Part of a small language model's weights: 5.93M parameters, no biases in attention or MLP.
MLP neurons of a small language model. Each row is named by its layer, matrix (gate and up: input weights) and neuron, and shows model dimensions 0-159. Each number is 500 + 25 x the weight over its row's rms, rounded and kept within 0 to 999. Numbers have three digits each. A neuron's up and down rows have the sign that makes its largest values positive.
After each neuron's rows, "fires on" lists the tokens most often at its 100 highest values on Wikipedia text that the model never trained on; "fires in" lists the words (lower case) most often at its 100 highest values on Wikipedia text that the model never trained on.

L11.gate216:500531495527528495465457510507506459502486464498500465496502496491532529503504523452525494503466523531488524473527512513527527465513515498504478527475489504502478462524526494541517507506494505540531488453495484513553525429531436520583482478512503500495489535469504521479512492489463506472492522487534462489471478531544531485447500512501508491527488516498464479504467504519525511513494511526454521523547539490494505519492534488485518499476503542481533538513485503518497462515489476
L11.up216:519543522487530489469501495489500472457527488514489482507506490499522530515470517457488508478506517522491497499523498531492561463501507512503516554488522507477481476534495490506506538487510478502556512476515494509508540506546456524537480485497516524477490571436488474486539487472456477440511523535504459499511486498484499479454489497523525489481466521502488513499492502502522476525511487523476491479581500522493514524497510451501551505484537499516520539536497468487526483460500498
fires on: " with", "ing", "ith"
fires in: "with", "including", "using"

L8.gate280:512506492549483491544464524518447500507487506504516517499448507482553473511530468442485542490487538530514521430476506514531489512474482486506523506525532458499503567510521475497473498511490469469486507463491495545483491468550511471495533530523503444479519509513489532554471499500508544523458479510493489457507505510472497517504519485508509538498531536478501523483497492501472474488501452516500489527479501471480471508502527467512498497482517481489564515515481501485517482508517492
L8.up280:495520454535506461506459496512467510526505531544505489512451525484530485499527474448496527491487557490507515474509470531545519493497485482497527493511532487492485543527509478460480504531500482483524512493487528533516522463539541435485549505513487477475514515516489517543480470515489551511463447527504469467477523503474471523516505480489499520506530516465519520470499517538505499496525461473522492538505508492487450493482526467524506447478517481503551497500497513479524482515499516
fires on: " he", " He"
fires in: "he", "held", "helped"

L7.gate278:512510512507521470574504485528545491552479506533494499482517489490470581519516478521478537539478498478526515441500503520499506488496513522457498484519500474470474495539515527482517484495532518495467524503482480526484513474503470520472495524540441482493487496516503518507493476509462519536490502487492476480505491497516506469524455507508496508471527535532477462513490454476488545527494489485533449493510517517549493500525484489461541519476491534539533544462474497512485478488484482
L7.up278:541483503472531532504485523522491501478485479508497470480520519478506519458546519463510496445495502508476487549511537518561502549486487478546515529521506536506534459513491497525501486518520510499485476502493519487505516531506486498500460522513514516503520512503513440505509510486499474491485500482471511496538532469499458476433501459487489493449484478499491524452436513468493513510482562508491510481494475537475520486557490489524492522497475469545504466508494538520464490523528484
fires on: " at", " At", " John"
fires in: "at", "john", "johnson"

L5.gate295:455511470496482500486516520495506461513514505500496536469475512539516497459503505507472563513467443503448486460493451504498523438479509493469532467456508506486525504482473453523507503536456503531478443487491498513500483460497520436460530459477499470478495488484481476443492489487504494519527491479511517464500488493458513507518493490497503542502490471495492495468493488515471524481492499505457540520503476510497507534552475483493488479480501513489517549522517489462507507454489484
L5.up295:471503458495471522493536499461465492527501510517483526491479535534486488474521505515509503519474444501506503490491419512494515447448503464464527523515525515482502525479462493517485506539470503537466426470481501499507481490499498457434545490480502475453524483513481473461479503494516510505528501458536518500494519486465490490522507515506505542503486486491483521451504490491453526503480492490492530502479439494501512517553450485482471483482479504501510534498500500482506488483495490
fires on: "ife", "amily", "uss", "ide"
fires in: "family", "life", "wide", "wife", "russian"

L12.gate222:540493521543467465485465514498504486509518533512494494494504473483516506481487442439510491524497502463475544454492494543469545511521520498514496457496533517510481487454534485441515483502478523463508513499539486514527496439512514469504533512486485487459507513516471511541509494527476510503491538520495533464499461494519476511506506460531541547507495531484473504486492457530504454476479501509496517520512490457463496511464492484476495451502500480501534469461490480464543490500497490
L12.up222:495525473500537518496470477510459490466516465533507471494474484532529511462520508484514536496456520486538535472502506522516528490495464456498526490517541479477496510490505516532519467522476508522478518474509465484504490459477540502480535508511480557516478484533495574490460452439457523491480467530531500493465532509492507534542512486463525508460476501472504496540488490500548471498524475493527507531484459526522488487509504477528504471479499514514496472496489492486485477461488470
fires on: " he", " He", "on", "e"
fires in: "he", "held", "tonight", "health", "height"

L8.gate27:509458517479509525469491488514519473502523515503499464422482528501504478498536478491477497487498509473484499529470520514455533510510474480535477507479523517498482517493458434527433523506507509523488489521470457506510500512455487532504480464501509509530530503503531516486499493475522479482537511451516488512509456466471496490494483489522537551530505499506457492494511478458520536491510492504521487512488494535505455513554493516563498496498469488461530515520483541480536512559493480
L8.up27:497471541486490513466521486527519508502521529517501497416511501502495501467505502475455507493505515455459509513472532523447514513475455490546481530495488529501488525510482465523478528530468517515502513491469498517519538518474493529477503476478481472516552514498534517471474493445513495503515504450534506551522465487485459477477478479525493525523512510504493486486488471462517539502498502507533491505469517529505493496500505529542503520516489492500503544551477524516555517567518477
fires on: " loc", "eries", "amily", " rele", "]"
fires in: "series", "family", "local", "released", "located", "location"

L5.gate275:558539486483529526507518528543543480509483510511501477510489492497493517525496496496490528482471492513457463458502535511498477527481500515495461463506422534563505533471514509518457496474475491503480505523522485540526504536476516518520509455516483472521515501503507500532461533503498513512468486515493508510523527508467532469509487543530504516478499501489471568502498467511483452517489486502499522502488550498504520427486460494536487503462520531537504480475502494507486476529504470
L5.up275:526533493479520504493533552519541489532496516527490497529495527494489512517516505496478540495476494482470467459508514527506469502505481511468483466493446505543476525487534515518476519494495509500485467526538510524557494508463504538492502472525473502511502485499487489537485541514480531525463487519470514517517513517482520458498486568514522512469502514481465573517507476515480456529513498477522538519493548506506510427479464507534476500457505510518476498465506503506462459520472492
fires on: "all"
fires in: "called", "hall", "small", "kendall", "ball"

L8.gate274:541531519512531509487487493522485531460513450530497503507475464523557476495533429486525519522533513509474480487513495513496463489461475536476486509518507457530472509505497516508462486509491526453465504545525534547496535480528537528462527517512494528530478469503468484540530508482479529479496511508531502531490520493509472496476525486505509485471514480536532521496540509497490516547503469540513451536509447509488488500515509485496490487502482491444529516531524499504470521501474472
L8.up274:531529508482526501484495499504477543473517475529499499515482493513564479505543448501538490518530524487481491497517492495503482506465466545473522506534507454523483501505505506498459481507485542481472478532513517516493533486535536535457529511496510518510458474514514487549510503479508526480479527526492501524478538496500465481466544500509498486450520469505500512491516514500501518531497450522513462513517456521485486507542505449462496481527472481461534517544541486538477531472448493
fires on: " she", " She", " he"
fires in: "she", "he"

L9.gate62:510544518490525492509469473495529510493468498511478533504470478545504505496483502488512496504528506500489505564525483549513549529503462495506466499486532472528449524497551484508511531492498560511497518497523489491547522536496471517545476479461503519488499514483517508474485516505480508511503523489499496476551471463468564504501504449519506548483438463519477485503487459477499495497514446482503507512499491469491539495490525460507462490499532453493503519485460530481519494471530477
L9.up62:501530509489503474471508486504512494483509492543490515506441517538514473497479543446514481475522487528467529559528461508532537509485480514528455525472527540508471511508528471495471512506507493489468510455510485502543557486521455537519477457496514474502481499497476498463472514514481513487513488518503499484556494492499562475503469490523482563478463480518494465489488509492519500512500499517466465502485463514534518516517524487517480502527512473538543481460485508475460517529481514
fires on: " with", "om", "ith", "x", "e"
fires in: "with", "tommy"

L12.gate145:473454514455504487508528512520506461490463482450476479551534502466524510453482474501511490487460477457537473531504522528504502519536532494511530499526509511556435508512506525451464484498555503513482517535564517482478485447527535545501535519489483513509501502540470531485502495524505524518466500519491457499504527510491525520491474493552496511571536458506499501518515503502481526503484498494491492499494469495485520497513492504481512531516484490538504484485481491508510515534502517
L12.up145:497501492498470511478521483508512434553525512482492508520530513500513479517459497475586533449488455495499504487493517505552528502534526494472520547507541522524474501504525542463496494483528502477503510501484490478513513511489473489491464553486518493519485499516493515491548478494500517466456481498492492536554497517467462500485468498491482497486504493499534442509558494452512494525486505484466508469482464505538522507474498491475498532492540479533484519497477478503492533533459477
fires on: "ear", "ary", "ate", "y"
fires in: "military", "late", "near", "research", "nearby"

L3.gate298:538483518478518496430527534487492480456496492492488524514540509496448481507482523486543501471479510473468459505534512463465533479521489524473562502502536504492499529490505485475468515515517452532511510496514537519507535512477521508488474477476529501497511484526446470520526483497539521513513508513516489520515473496502447474465492518477493477522488446496534493501550533467526523526497488545522509523499439510510495496465476507473492484505492513527523479510468473517509489570500512
L3.up298:536463551478515475460538539501492465486492462485469535528544510518468508516483522487535489489473483447478463523567497470475526479516498539478555503493528489496519543478507470489479508530513486524498492525506551522497505499489514520488481504516536513502509487515465482517532494495534517502519503519519501515509485526493442470474515515492478480497505450497532466491529522462537512519531488541526483519487459511507485505458459484477507474492466508525499488522474466507506470563491504
fires on: "ear"
fires in: "year", "near", "research", "appearances", "years"

L4.gate293:490486512496509520516461489495505534512489480507474486530512478524463530486513465480529453489444454502439515483515502508494512472521518500545487524523506522509490538516478460517502508546505528516529478504510485548522490508503467523485472495458478456492519488529481444489478449502514536518523536509472482512531516513444505494473541489522529505491528520493510482493489473527432519502531508502515498496457514494515542519513513500537531523488489486498506536463468505476540473444507462
L4.up293:479482503503441490468466487544536523461489481491461508508473478498534517519495480506528543473481494553492474523556507514526534516478536502478481487464515498499469512484484477532487514482524530506456480517511509517529507485523509517534536488499474515483498513484473545508467522537504507450484546511512539530503479490531510495468520499479490577488523500478487525509489496467509481503519515532465541487526491509533465523499533481489468541504518492551529462519492492447491496464528497
fires on: "ord", " with", "om", "rom", "ith", "ee"
fires in: "with", "women", "from", "ford", "week", "record"

L8.gate84:498508527503466480468449507511486514484487520549489505481478515535503479480524479479521532488518532474555517465497516508516499497512515531500537532507503451522503512508543528508469512544483498494490457521532539566533530474501536502493503487517495486511499481511490507534475472453475528524482508566458474507458500534525480490541551465482502511474505523477527501493512466468527454527515483490532485504470511527456487508481455461476507487536502514478471497494503536505529502512524486
L8.up84:516498536497492501488456507504489521501500529527467478480503506498507485470490490455529527506512549474550504471490508528512507496500533507492529522508516460531526516500529518496463485512494492468481472513533532571543524496491539519481508505508517471509503488519484486510479482427524514482495526582469480548451462496514449495528524474520510522451505501472515517488522459498533451524503491505509496509465492506461507494489466465478531484520530525515480512507520532491536495539497469
fires on: " he"
fires in: "he", "held", "height", "helped"

L9.gate293:498516480464499542489440521489483512470531502511446460460461477497495488524479481490529485529487508499534496491490501521479465537503491485549479543486480533514477517472526449539439522504504501523477518488502526521554530509457497524522478473505457500497481481486515498494506514535534461473493472518495470472443448451513513479486504502499492515495461532518519492546434506486516528474497494500482488497480510482489519475491518463512472468474474510488500485535523483478508486475470513
L9.up293:537545464438513512512473533487500533524501520522465511473466514507479487529497454519511476501487492474500488497474497534467461484498547504525500525501511552537458510492517479550467519483520467502509510487490519500524535533479524507510453468475441499493514493505506504525483540538530495489511489498490454465504478454476512496481517521502490572497487509469528484501479480512478478444509508485502524469471472494508550435491488485538493477492476521530497482495540493504499478497477511
fires on: " No", "av", "all", "id"
fires in: "no", "hall", "david", "naval", "davis", "navy"

L8.gate170:522520482500468484518531477551499509508497488522494495479495451484440533502537465448495480542505502516482538476478490488507537513474511459500478522490456508518484503475539511520536496474523520520473534506522529504503479492484465519481527499518473471512461499500462481501529499522503499485506510521495473523498538504468489464516504485476493517488519490525512482495490492425461489521491511485499472505440476442499564520502494504503530526464469497457517512469510536525487484440504448
L8.up170:522551483460493477542475470510523514522530493508490457490498472531500519485506498474490511508454512517491490505524520521503483488462489490512507504549502535487485464529508518505510511445556505529474481530526533493546529487489486468498525506528481472506485518525451484529515523514468488488509497512406492497493537480484488520501535494505508519478516496531463496489459471480473528531449494497457450462502506516487560463483487519512551491478509468499507526499499511503486523527489456
fires on: " At", " at", " In", "att"
fires in: "at", "in", "battalion", "battle"

L3.gate55:491517558493523517500497507479514484512528517503479503498503521529515470441484489481514493481479466462469529454501474539454488494438458456459539501519547502486538488491519469552466488477485493488462487503542506514553510528454500486494482485492468433487530544486526436496476458447544499496507515503505513490498525477487522508469462506512501512497487471523494505524486512541495516517454523496493501519508497528475506479499495469513503524495506496496490533513485482465490522481484481
L3.up55:500516532469529516480516522469502499504534540498469530475495508524566489453509508453486478487483465467510522486503515526487505470468434453468527526525528491496492490528505482536470512543460510479472502500501454531497483507484506481516481490519451460491513530493516480476478472435521496513549455473480532496471502454512530514465474503526508490511478479517514514482483538507494477526458537501515506477537468502482462463501520485493488499528521484499504503552504484489481527481525481
fires on: "aw", "amily", "ai"
fires in: "family", "law", "jaworzyna"